From a checkpoint of a small transformer trained on Wikipedia.
Size: width 512, 8 heads of 64, MLP 1024 SwiGLU, vocabulary 16384, 37.7M parameters.
MLP neurons of a small language model. Each row is named by its layer, matrix (gate and up: input weights) and neuron, and shows model dimensions 256-383. Each number is 128 + 24 x the weight over its row's rms, rounded and kept within 0 to 255. A neuron's up and down rows have the sign that makes its largest values positive.
Before each neuron's rows, "fires on" lists the tokens most often at its 100 highest values on Wikipedia text that the model never trained on. A number after a token or word is its count.

fires on: "–" 18, "team " 14, "Team " 9, "career" 8, "team" 6, "/ " 6
L2.gate260 [ 81 136 127  84 160 126 158 102 166 152 138 121 143 138  96 112  99  54 158 126 155 180 135 143 145 168 111 154 123 112 105 139 151  98 163 175  96  96 130  99 129 149 112 104 155 142 128 144 172 154 148 145 141 146 113 157 114 120 121 159 122 127 165 141 115 146 116 161  91 109 138 124 139 129 121 121  91 157 131 134 144 138 114 124 155 167  97 133 154 109 138 154 137 113  99 191 129 157 110 103  66 157 159 144 137 123 132 107 131 163 139 162 151 136 144 112 141  95  91 119 124 121 120 157 141 133 141 123]
L2.up260 [113 124 125 139 191 102 149 146 174 141  94 167 121 134 101  90 117 175 134 132 162 107 124 142 155 123  99 122 172 160 119 143 139 119 167  84 131 101  73  76 114  97 144 116 137 162 118 160 137 182 114 125 116 111 141 176 171 112  92 122 143 122 130 117 133 118 148 132 125 153 150 120 121 122 112 129 129 148 115 141 121 126 159 119 121 123 161 118 175 137  90 135 178 126  71 147 166 146 135 161 130 115  84 135  99 125 101  95 132 144  86 144 136 116 109 146 160 103 147  99 115 136  93 121 151 106 100 128]

fires on: "/ " 75, "ab" 18, "lab" 6
L2.gate554 [167 201 145 112 195 143 140 169  98 113 101 153 125 127 104 159  88 102 134 127 134 135 169 123 144 145 143 133 124 137 130  97 143 111 122 143  94 115  98 201 142 119 113 128 116 100 115 139 162 143 106 168 122 123 147 180 114 145 106 102 104 128  99 155 141 157 170 135 139 161 149 146 128 154 122 118 111 145 140 146 138 117 134 108 145 153 103 169 124 148 125 116 135 170 132 143 122 197 137 126 121 132 110 113 138 109 109 177 104 184 195 130 104 137 118 135 144  92 137 157 147 143 163 118 163 143 118 163]
L2.up554 [ 77 123 125 154 132 135 107  87 114 141 159 151 122 105 161 140 102 112 139 103  91 167 128 107 144  90 109 108 148 131  99  95 161 115 104 128 101 149 146 162 168 100 168 173 131 154 101 142 164 153  99 148  87  83 176 145 115 114 101 118 145 123 107 130 153  82 130 133  96 163 141 140 128 115 123 129 187 124 165 148 137 156 149 121 162 150  91 118 158 130 123 145  97  77 104 163 114 116 146 104 145 101 134 154 123 165 147 118 141 174 111 121 167 142 130 131 148 121  99 140 115  90 148 151 145 154 126 120]

fires on: "Sub" 21, "sub" 19, "later " 14, "trans" 8, "as" 6, "Votes " 5
L2.gate603 [152 110 134 139 156 127 128 140 151 142 137 143 175  89 122  96 148 127 160 115 146 129 159 137 104 168 161 166  98 117  99 116 105 120 113  64 105 117 114 170 133 102 107  95 186 110 148 123 164 104 119 155 128 120 110 136 148 137 125  99 119 112 110 131 103 129 133 122 178 149 137 152 128 147 139 158 136 125 192 113 137 121 133 129 132 150 146 148  90 115  90 145  88 154 147 132 156 139 103 128 102  68 139 143 149 151 168  83 170 117 116 132 130 129 128 148 191 130 105 113 153 107 122 140 139 103  81 137]
L2.up603 [136 135 135  98  75 114 114 149 113 119 119  83 134 102 135 104 155  91 124 125 120 134 155 116 131 145 120 148 126 125 134  83 151 118 139 105  97 125  83 144 133 135  82  78 112 125 124 162 132 136 135 168 120 117 150  80 112 144 144 131 140 135 125 190  89  99 132 139 177 159 153  80 160 131 113 115 124 142 121 122 112  92 136 105 142 131 131 133 104 121  91 130 181 163 161 175 152 154 148 169 119 156 129 103 119 136 102 126 177  99 102 120 102 116 148 165 137 162 123 108 137 146 159 108 152 152 155 132]

fires on: "an" 33, "public " 19, "e" 8, "Public " 7, "in" 5
L2.gate679 [154 165  95 155 137 164 156 154 107 118 129 179  95 131 142 158 112 137 132 110 152 189 128 127 178 122 139  88 110 131 142 115 158 118  98 132 125 135 125 131 159 160 139 152 110 144 149 119 120 123 132  95 138 112 100 153 135 105  78 145 126  80 148  88 146 113  73 166 133 134 146 122 118 154 152 168 114 116 111  98 112 128 112 130 122 119  97 123 146 124 154 151 133 115 162 149 118 104 114 119 146 129 139 109  93 135 138 150 129 161 133 124 110  99 115  99 159 133 161 130 119  95 176  82 123 141 168 135]
L2.up679 [117 145 133 143 109 135 179 147 149 138 169 130 138 155  92 162  80 159 155 145 156 145 110  93 132 118 140 117 169  99 119 110 157 115  69 140  93 120 114 113 140 148 162 191 130 134 124  89 147 148 112 134 135 109 132 131 117 107 123 160 125  99 169 116 137  51 119 119 124 136 122 122 125 176 148 169 137 129 118 118 119 117 122 171 113 130 114 102 111 117  84 158 158 119  82 140 144 128 111  96 203 107  94  95 113 146 151 125 138  72 113 134 161 126 122 143 185 124 134  86 140 141 129 153 112 146 164 107]

fires on: "until " 24, "through " 18, "-" 13, "after " 12, "before " 11
L2.gate856 [144 140  87 126 112 178 120 137 165 148 145 115 124  87 134 149 134 129 137 114 172 173 158 119 125 188 103 153  94 128 139 126 119 112 134 135 159 103  76 132 136 116 108  96 106 123 136 102 106 146 146 117 147  97 148 109 156 146 130 155 125 130 139 120 124 121 104 151 157 113 166 119 128 114 118 109 115 121 123 130 114 140 171 149 135 146 133 137  79 118 155 170 129 116 133 121 128 173 132 121 120 162 122  97 160 139 115 174 132 136 148 147 117 130 148 121 101 149 135 120 135  86 102 113 132 136 130 148]
L2.up856 [157 126 132 143 161 152 165 151 117 148 128 112 102 135 140 198 118 119 182 131 114 125 136 136 121 172 100 150 108 115  85  91 107  99 132 150 103  82  95 142 142 141  99 122 131 136 150 103 130 138 143 119  99 122 152 138 106 114 128 167 125 116 135 122 163 115 127 163 150 166 132 121 126 160 154 151 112 134 181 109 152 123  82 129  96 118 170 140  89 124 140 138 187 144 119 106 106 146  98 128 105 129 113 137 185 119  95 110 145  83 112 144 133 151 111 101 138 156 107 138 137 143 123 170 132 110 103 133]

fires on: "Sub" 24, "s " 13, "sub" 13, "man" 12, "pur" 7, "Sam" 7
L2.gate86 [105 125 103 117 183 124 138 179 103  97 112 100 109 164 144 150 105 120  93  99 118  93 181 111 146 116 191 147 140 166 122 138 136 126 106 119 120 100  90 131 138 164  93 141 120 131 132  97 150 116 125 123 124 158 171  93 182 147 152 113 122 114 125 132 146 163 143 187 105 137 131 114 131 143 135 116 119 161  74 133 127 108 113 126  87 122 106 139  81 159 126 109 119 147  84 181 130 140  91 130 143 127  72 129  78 159 118  91 155 139 112 154 105 146  99 113 169  96 138 118 154  81 107 131 163 129 160 129]
L2.up86 [104 134 125 119 164 139 160 155 106  82 133 118 120 130 118 108 100 157 122 102 121 104 136 124  74 103 152 119 151 119 144 142 159  82 130 162 103 127 128 111 130 133  92 150 162  97 150 125 105 111 150 126 146 108 164 111 160 146 121 105 118 130 133 125 115 121 147 196 145 107 129  95 156 140 111  98 154 145 133 128  89 106  93 104 120 131  80 105 126 134 116 113 124 161 113 143 144  87 166 181 106 122 105 127 109 157 126 135 139 137 121 108 143 140 121 125 129 103 135 137 136 137 119 116 120 133 137 108]

fires on: "a " 26, "ill" 19, "of " 6, "uk" 4, "\"" 4, "l" 4
L2.gate550 [122 149 135 103 150 101 121 169 146 126 158 155 131 128 109 152 119 138 155 117 100 125  91 114  92  59 113 125  87 154 152 144 127 144 147  96 117  95 119 128  93  90 143 206 107 125 125 122 162 114 109  97 117 121 146 122 159 149 148 136 174 128  97 125 118 145 149 123 135  94 148 113 119 138 153 141  94 115  94 146 140 124 103 121  98 140 122 124 108 108 127 128 158 156 112 118 132 187 153 103 106 126 104 114 125 164 126 127 155 168 119 165 189 117  98  87 152 109 112 143 123  99 156 116 121 124 116 171]
L2.up550 [119 162 135 120 151 108 101 149  94 122 163 116 139 147 104 106  64 108 117 101 113 144 164 112 164 143 155 119 151 142  98 128  96 102 127  88 139 146 115 114 131 165  98 144 137 152  97 135 173  94 115 107 134 151 154 155 139 119 161 151 124 130 179 128 138 139 150 125 120 102 144 137 130 124 113 169 160 114 144 140 113 115 129 168 143 119  86 159 105 137  89 143 123  99 118 125  98 145 151 180 122 159 116 106 135 130 118 155  88 125  91 106 109 103 190  96  99 126 127 128 164 135 116 135 146 105 106 132]

fires on: "}" 21, "career" 14, "information" 10, "|---|---|" 10
L2.gate429 [145 101  96 138 115 125 131 163 131 182 175 160 174 122 119 152 103 178 142 155 133 127 137 123 129 180 157 113 147 134 114  96 135 137 139 134 120 172 151 120 128 161 120 122 105 100  99 101 143 138 121 165 105 164 113 146 120 124  81 161 169 110 146 165 144 127 112 177 150 142 115 108 110 126 153 135 176 128 136 103 160 150 129 155 131 124 153 153 141  73 139 127 124 141 135 164 145 145 106 112 140 125  94 117  92 128 146 127 149 125 165 109 141 139  97 113 131 130 124  90 141 123 142 129  97  96 110 119]
L2.up429 [145 108  93 158 124 102 186 135 123 178 131 161 160 156 107 169 100 133 118 129 126 109 142 112 139 165 125  72 145 112 144  83 106 170 129 134 128 160 103  81 120  95 131 159 120 104 152 153  81 127 113 126 114 148 123  99 100 104  84 145  72 139 134 147 130  92 105 153 129 128 143 130  96 149 134  90 112 137 159 122 143 140 164 151  72 111 120 120 125  98 147 125 140 150 143 145 130 142  75 121 112 108  95 124 135 130 142  93 151 128 147 119 175 137 134 106 162 133 134 109 144 158 142 145  92  94 130  90]

fires on: "un" 17, "Min" 16, "w" 8, "Ken" 5, "th" 5, "ion" 5
L2.gate423 [140 151 103 157 104 171  98 141 112 113 137 123 108 132 138  94 122 135 154 121 105 118 122 141 131 112  99 168 192 145 103 156 128 120 111  71 149 140 130  90 131 108 116 177 127 166 110 165 127 132 120 144 128 157 114 101 131 133  82 116  86 119 171  96 110 107 145 117 121  71 120 155 131  65 137 100 147 130 169 143 133 130 162  99 156 122 108 154 161 128 138  74 156 117  92 161 112 131 112 152 112 111 131 173 102 100 124 146 120 143 101 155 104 123 118 150 125 131  98 141 147  89 112 127 138 129 147  87]
L2.up423 [ 79 167 137 126 156 120 130 134 125 132 129 127 144  92  71 115 177 137 155 126 108 133 147 129  82 127 159 154 133 103 123 165  89 125 105 161 152 143 142 112  81  77 124 114 116 106 127 122 136 153 130 118 116 151 135 155 102 143 169  94 155 130 132 126 126 133 154 139 144 122 162 147 103 107 124  91 127 174 146 122 193 138 143 141 109 147  99 152 158 145 159  88 154  95  54  89 125 133 101 126 131 151 135 150 122 147 107 110 105 149 126 155 109 119  87  92 147 103  92 127 126 144 147 107 134 115 190 160]

fires on: "/ " 63, "which " 12, "sm" 6, "Sm" 5
L2.gate693 [143 129 169 146 142 106 108 115 124 103  88 109 124 135 144 130 165 133 136 118 133 136 127 144 160 128 121 116 141 118 153 135  92 160 127 134 122 122 116 210 206 117 161 135 189 112 126 154 117 137 126 181 106 104 137 121 151 100 138 137 167  68 117  90 134 150 132 111 152 156 119 130 176  92  95 137 145 115 144 122 129 125 129 122 160 109 108 107  76 125 119  86 127 140 104  97  93 147  96 145 151 124 129 156 139 122 130 102 118  78 125 204 140 139 103 119 114  75 117 102 116  88 109 119 155 150 168 119]
L2.up693 [152 176 114 142 144 105 154 119  88 107 113 118 123  87 190 145 176 156 108 115 105 103 149 107 159 113  97  87 127  77 118 120 155 145 193  93  94 130 134 182 142 142 182 113 156 104 125 162 140 139 111 130 121 112 151 128  90 137 101 135 144 119 120 138 141  89 127 133 158 118 120 101 106  93 149 127  87  90 110 127 132 104 153 123 155 144 114 123 149 126 129 100 142 154  78 140 102 170  75  92 115  82 198 168 160  91 121 131 126 131 107 147 150 155 149 152 131 123 129 122 121 108 149 110 119 131 141 151]

fires on: "al" 31, "Cal" 18, "Al" 12, "Khan" 6, "ant" 4, "Boy" 4
L2.gate454 [164 117 157 149 125 109 130 121 137 103 138 149 128  86 108 133 116 127 109 160 111 109 107 114 116 110 137 167 121 136 114  57 144 122 108 161 150 111 137 144 140 162 138 123  98  96 114 131  77 134 106 117 146 116 116 162 136  98 146 131  88 106 126 170 143  95 154 138 118 162 141 132 133 103 150 140 117 180 119 114 105 110 147  82  82 116 108  73 130 109 176 140 127 203 123 143 132 135 123 135 115 112  81 132 114 115 121 129 146 129 111 143 125 112 137 147 147 127 142 127 123 136 111 107 150 145  96 120]
L2.up454 [ 98 172 140 124 139 142 103 127  88 108 161 181 149  99  98 143 126 146 144 131 101 133 137 179 119 142 116 106 119 135 106 107 143 139 145 124 116 132 114  94 131 183 106 102 119 155 145 167 126 119 124 135 134 101 120 140 129 139 170 117  84 131 133 141 131 137 110 141 129 135 161 125 166 113 139 139 109  99 114 132 140 160  81 128  93 163 100 105 131 145 164 148 133 159  74 145 145 138 111 163 122 137  94 146 118 140 107 120 112 125 112 109 134 114 150 116 200 116  90 154 158 144 104 143 132 133 113 116]

fires on: "an" 75, "kn" 10, "Kn" 4
L2.gate588 [115 172 110 156 142 120 125 151 195 134 140 146 136 157 190 110 113 166  99 126 136 151  82 108 119 150 118 155  90 154 134 116 129 172 120 111 179 164 109 133 151 136 123 113 150 110 133 143 154 144 117 103 169 121 124 127 101 144  86 162 124  99  81 135 130 162  80 153 118 110 167 114 157 159 135 110 136 107 100  92 141 118 101 105 116 197 108  88 121 141 120 106 188 141 152 150 165 136 137 118 162  95 149 123 158 111 147 132 104  97  75 109 170 133 136 106 107 123 127 125 128 125 149 145 128 108 163 117]
L2.up588 [156 141 128  70 160 140  89 150 136 133 132 130 122 142 145 133 122 130 130 124 142 147 113 134 120 108 146 159  87 107 124 151 184 123 129 149 144 119 113 145 138 113 134 121 126 113 174  84 135 169 116  89 123 133 114 109 139 110 132  94 104 114 156 114  89 142 107 124 157 115 138 114 117 174 122 132 147 133 187 117 149  67 107 140  70 144 115  99 113 120 124 152 154 157 118 133 136 111 132 131 181 156 172 146 128 138 118 118 125 125  94 119 114 155 119 143 109 113 133 155 111 122 100 152 140 158 167 123]